{
  "n_kv_head": 4,
  "head_dim": 64,
  "norm": "layernorm",
  "norm_place": "pre",
  "norm_eps": 1e-05,
  "rope_fraction": 0.25,
  "qk_norm": false,
  "tie_embeddings": false,
  "optimizer": "adamw",
  "schedule": "wsd",
  "decay_shape": "sqrt",
  "batch_tokens": 131072,
  "doc_mask": true,
  "train_tokens": 660200000
}
MLP neurons of a small language model. Each row is named by its layer, matrix (up: input weights; down: output weights) and neuron, and shows model dimensions 32-95. Each number is 50 + 15 x the weight over its row's rms, rounded and kept within 0 to 99.
After each neuron's rows, "fires before" lists the tokens most often just after its 100 highest values on Wikipedia text that the model never trained on; "fires after" lists the tokens most often just before its 100 highest values on Wikipedia text that the model never trained on.

L5.up3:39 43 48 58 36 34 45 68 39 27 61 45 56 50 66 65 58 47 50 31 57 82 58 49 36 54 40 69 61 51 62 73 61 76 47 40 55 58 11 51 42 83 54 43 47 91 20 32 45 73 34 42 59 60 60 49 74 65 71 26 48 24 47 52
L5.down3:41 41 43 52 59 22 17 45 58 83 44 55 43 37 28 15 47 38 77 76 52 53 40 31 74 56 41 36 63 41 59 61 47 61 30 38 50 25 71 78 60 38 61 77 45 93 71 49 43 55 59 38 34 35 68 54 47 50 73 73 19 46 51 37
fires before: "|", ":", " •"
fires after: "|", "-", "\n", " |"

L5.up1972:42 37 36 52 63 69 44 52 51 30 39 59 40 17 50 70 81 91 75 79 57 47 40 36 60 35 77 59 44 67 51 63 27 68 65 45 68 38 32 47 36 32 50 40 28 83 64 51 71 47 58 35 42 24 28 44 49 59 51 50 67 18 39 44
L5.down1972:31 20 63 90 48 48 38 51 52 58 46 42 46 49 50 38 60 42 52 55 32 34 60 27 47 65 86 48 58 46 55 39 78 30 36 66 34 53 49 58 41 15 51 28 44 77 59 35 48 52 31 39 58 38 64 22 72 38 50 48 36 59 65 54
fires before: "-", "\n", " No", "  ", " Year"
fires after: "-", "\n\n", "\n"

L5.up802:77 58 38 70 53 49 51 59 43 67 47 52 59 38 31 22 43 64 57 38 25 60 44 53 22 55 06 75 29 46 41 46 45 58 61 65 41 35 39 55 34 22 26 32 42 68 46 42 66 27 44 28 46 37 39 64 39 50 65 51 47 43 40 27
L5.down802:64 39 61 40 45 32 93 48 75 64 56 40 58 60 99 62 69 36 67 58 58 44 15 53 89 36 32 48 63 35 54 39 67 59 51 03 88 45 58 70 49 42 26 49 44 51 58 32 40 29 86 24 52 44 53 39 60 58 46 48 57 26 48 44
fires before: "|", "\n", "ing", "\n\n", " by"
fires after: "-", "  ", ",", "0", "1"

L5.up1568:73 49 50 41 51 48 48 31 31 19 43 43 48 40 70 68 47 67 64 23 85 43 61 58 45 70 28 47 58 78 28 33 72 48 52 37 30 50 34 53 40 58 32 62 33 69 68 62 56 62 30 30 67 83 61 35 50 54 53 38 50 37 52 73
L5.down1568:51 49 34 37 56 15 38 62 50 49 57 60 55 71 41 53 67 56 67 57 59 35 33 27 88 12 72 64 57 53 54 48 35 61 46 27 37 41 71 74 44 33 47 54 43 56 66 65 44 59 33 64 36 36 42 54 52 74 56 48 64 45 34 63
fires before: " |", " April", " October", ".", " September"
fires after: "|", "\n", " |"

L5.up89:49 65 54 34 39 70 58 45 28 53 30 58 38 40 52 47 54 36 38 31 55 36 47 17 49 26 72 67 59 31 55 70 57 36 29 52 65 45 59 48 51 36 69 68 44 31 33 60 70 57 43 33 44 63 26 44 45 43 37 31 51 57 50 46
L5.down89:46 58 37 65 00 53 56 66 47 63 60 71 58 31 36 57 59 49 45 51 44 35 40 40 43 40 72 44 48 49 44 56 65 49 38 72 56 49 71 50 59 42 52 39 45 55 35 61 73 46 82 43 52 40 54 66 29 42 46 40 62 55 49 44
fires before: "="
fires after: "\n\n"

L5.up2208:71 46 39 54 44 73 79 34 31 55 12 66 33 57 59 60 39 40 60 57 64 57 39 54 38 43 41 62 77 79 54 66 65 68 54 49 81 44 43 68 80 53 56 35 64 49 43 45 46 46 56 67 52 70 33 30 52 32 24 31 39 29 99 49
L5.down2208:51 60 29 50 34 70 36 08 60 50 55 52 36 36 51 36 38 18 65 57 25 38 76 50 46 54 48 62 71 65 47 64 50 46 50 60 70 58 68 60 60 53 31 42 38 38 35 52 61 18 57 31 62 53 53 45 68 50 56 62 68 73 43 51
fires before: "="
fires after: "\n\n"

L5.up1547:37 40 41 55 39 72 51 41 65 27 73 61 73 31 70 72 20 51 76 40 66 54 56 47 13 60 22 90 49 56 39 38 64 82 54 63 53 29 45 34 60 71 52 31 51 61 63 34 59 75 32 60 21 59 61 30 42 62 39 60 43 62 51 48
L5.down1547:56 72 48 45 71 66 27 54 23 82 22 47 15 55 32 64 42 50 47 62 48 38 29 25 70 35 40 61 75 34 46 25 36 67 46 57 56 15 55 47 24 41 64 53 42 23 48 64 40 86 45 44 91 24 18 45 44 49 46 69 55 38 51 46
fires before: "|", " |"
fires after: "|", " |"

L5.up1939:57 31 51 65 53 57 43 42 34 30 36 70 32 44 91 37 44 52 54 38 35 37 46 39 59 47 57 64 55 59 57 69 44 55 51 65 50 43 62 73 39 66 50 22 55 54 40 67 30 43 65 52 51 72 44 31 57 60 45 30 41 70 61 38
L5.down1939:71 51 40 60 05 50 68 48 71 63 47 66 34 48 31 46 59 38 50 64 62 46 45 25 61 37 86 62 59 36 63 56 59 31 50 42 51 40 63 57 62 41 48 64 63 45 30 40 61 66 75 45 70 32 47 46 52 40 42 39 69 39 40 49
fires before: "="
fires after: "\n\n"

L5.up1716:24 50 56 55 45 55 52 58 45 43 48 61 41 34 16 41 59 44 53 39 60 37 44 06 67 38 62 68 56 60 54 56 47 44 35 66 75 53 52 58 63 45 52 57 40 47 27 74 65 36 50 44 60 42 38 32 48 54 31 47 50 42 49 59
L5.down1716:64 56 50 54 00 63 56 54 54 56 53 73 37 46 54 51 34 48 38 57 62 37 61 38 51 46 64 66 42 39 37 67 55 41 37 55 40 50 71 58 64 37 47 50 42 46 55 49 49 51 88 44 40 38 43 50 51 29 33 47 70 53 46 53
fires before: "=", "-", "|"
fires after: "\n\n", "|"

L5.up412:63 68 35 48 49 60 46 55 51 73 29 66 32 51 53 32 55 56 50 56 56 41 82 49 49 46 52 61 55 24 53 77 23 53 43 61 77 33 47 39 45 55 37 42 74 71 27 48 67 21 39 49 39 39 56 69 51 76 47 65 42 65 47 76
L5.down412:76 37 57 58 27 54 54 43 35 44 72 84 49 53 53 40 57 47 62 54 47 35 59 38 38 50 57 98 66 54 59 39 32 39 50 52 39 35 63 61 93 38 65 65 45 17 37 49 38 49 95 55 57 45 64 45 07 33 32 63 76 54 55 49
fires before: "="
fires after: "\n\n", "\n"

L5.up1921:48 65 60 44 44 71 48 46 15 35 45 69 35 33 45 48 49 53 45 50 76 46 51 51 45 41 32 66 71 46 55 60 60 48 44 71 60 51 52 44 49 38 53 54 46 49 46 47 50 41 28 53 66 62 45 32 48 55 33 61 46 50 57 57
L5.down1921:79 47 71 78 00 49 53 53 53 62 58 57 47 37 40 51 52 36 48 53 43 38 57 52 70 55 78 38 40 39 45 63 35 53 53 52 59 57 61 54 68 55 48 46 39 58 46 58 57 38 81 37 50 43 30 58 21 37 62 68 47 54 49 52
fires before: "=", "|"
fires after: "\n\n", ".", "|"

L5.up2253:70 44 58 54 31 58 46 31 58 69 52 63 29 63 78 52 74 34 31 62 45 39 43 61 43 22 64 56 58 53 62 37 40 67 25 63 72 35 57 80 58 55 46 17 64 62 47 48 57 25 53 56 35 76 73 51 62 56 70 48 49 40 48 41
L5.down2253:77 44 64 55 15 54 50 47 71 40 55 88 46 59 43 38 39 39 27 31 37 44 46 53 62 42 70 43 44 58 59 72 55 44 43 58 63 50 58 46 60 65 80 66 71 49 39 53 44 25 66 26 47 37 45 57 39 48 47 54 83 43 46 28
fires before: "="
fires after: "\n\n"

L5.up1914:54 47 45 34 58 80 68 38 56 41 52 65 40 36 44 54 47 89 42 32 47 58 57 38 35 34 64 58 32 99 49 43 67 48 58 49 49 55 55 48 50 45 45 42 51 63 45 46 76 71 40 32 30 27 62 52 52 73 58 59 21 64 44 40
L5.down1914:30 56 61 30 43 57 39 34 72 59 36 43 57 69 67 41 71 48 50 59 60 54 43 78 62 29 31 48 42 48 37 63 43 48 22 28 39 47 43 87 74 60 51 66 66 46 49 54 04 48 83 48 68 54 39 64 42 57 53 71 46 40 56 42
fires before: ",", "=", "\n", ".", "\n\n"
fires after: "=", " =", " in", " 18", ","

L5.up184:50 49 24 35 58 58 57 41 38 50 56 62 80 32 54 35 51 49 60 51 61 47 52 38 31 42 53 55 67 35 39 60 46 45 63 31 32 71 59 27 51 48 43 49 41 44 69 80 44 40 31 37 18 75 47 25 56 89 49 34 43 36 71 47
L5.down184:38 63 41 38 59 42 41 32 52 12 53 37 45 63 38 47 57 48 44 51 14 25 62 44 55 70 39 41 59 59 54 46 53 64 37 44 27 99 50 70 12 48 47 49 52 52 44 34 25 40 65 65 79 43 34 53 74 31 63 52 83 50 47 38
fires before: "|", " 0", " Candidate", " —", " 2"
fires after: " |", "|", "  ", " —"

L5.up1102:16 53 49 64 50 47 47 56 51 60 17 52 41 31 62 81 58 33 70 39 67 66 36 65 51 54 49 47 82 45 70 35 20 59 56 75 59 69 49 60 48 14 42 31 58 76 45 36 28 48 65 63 60 39 45 51 39 60 17 58 49 67 89 63
L5.down1102:68 45 55 34 48 28 44 46 39 05 60 40 71 57 71 65 62 68 58 39 51 43 57 48 79 50 40 75 30 39 49 52 49 57 46 43 62 57 49 62 51 19 74 71 43 63 58 68 59 55 41 46 17 52 30 71 58 51 81 64 52 42 65 12
fires before: "-", "  "
fires after: "-", "  "

L5.up704:48 62 57 56 48 80 45 48 35 29 66 61 16 15 44 19 53 47 46 34 83 41 37 32 41 32 44 35 54 82 38 68 54 38 51 40 70 23 51 47 52 48 55 42 44 56 44 64 71 48 59 59 60 48 24 55 45 64 62 45 42 64 57 57
L5.down704:55 71 58 69 02 76 48 32 36 48 42 63 38 49 50 40 48 36 32 75 67 44 46 33 49 39 56 36 61 34 46 56 72 34 40 59 54 36 73 49 73 63 51 43 50 53 70 53 48 54 49 65 56 42 53 56 31 36 56 53 53 50 58 53
fires before: "=", "|", "-", "In", "The", "On"
fires after: ".", ")", "|", "\n\n", " |"

L5.up1860:42 32 34 49 64 71 56 24 55 36 19 50 62 37 37 46 59 64 64 64 64 33 38 65 31 69 54 73 51 57 51 59 40 74 60 74 30 50 54 28 52 24 51 63 35 82 52 77 70 46 61 50 33 40 23 70 49 69 40 51 29 80 61 57
L5.down1860:48 50 41 34 50 49 54 44 47 50 59 55 42 63 46 68 35 50 44 24 50 51 17 66 66 35 63 54 56 34 79 07 74 22 37 11 36 55 60 42 35 68 45 34 50 49 66 55 26 27 56 54 82 26 55 21 48 48 70 55 71 53 62 24
fires before: "\n", "  ", ","
fires after: "  ", " m", ")"

L5.up1097:56 57 51 53 60 44 63 51 34 32 50 65 45 24 53 44 68 52 52 37 72 35 38 53 47 30 53 64 48 51 50 72 41 44 64 61 48 53 49 61 75 63 48 77 34 60 57 66 74 25 50 51 58 32 33 54 66 62 41 72 45 38 51 52
L5.down1097:48 51 48 62 06 53 58 45 34 56 51 76 43 58 40 45 44 52 65 47 33 67 38 52 67 48 68 50 69 54 41 52 36 53 60 48 49 33 66 45 59 50 39 64 45 57 61 84 66 56 52 56 67 27 41 60 22 25 51 40 85 45 38 40
fires before: "|", "=", "-"
fires after: "\n\n", " |", "|", "."

L5.up723:48 37 61 50 45 48 48 68 20 67 32 49 27 40 37 53 37 51 43 52 48 41 45 21 34 40 54 54 50 53 66 52 69 46 13 41 73 29 45 69 71 35 67 53 49 77 00 70 74 46 58 31 50 40 23 45 36 53 46 50 32 53 57 23
L5.down723:51 71 37 55 09 61 58 60 56 41 47 52 42 49 42 51 51 48 48 63 65 64 60 24 59 54 71 64 60 50 53 58 50 40 43 59 73 50 59 56 40 34 51 47 32 49 49 53 70 56 66 59 33 28 74 51 44 43 41 47 44 42 44 54
fires before: "="
fires after: "\n\n"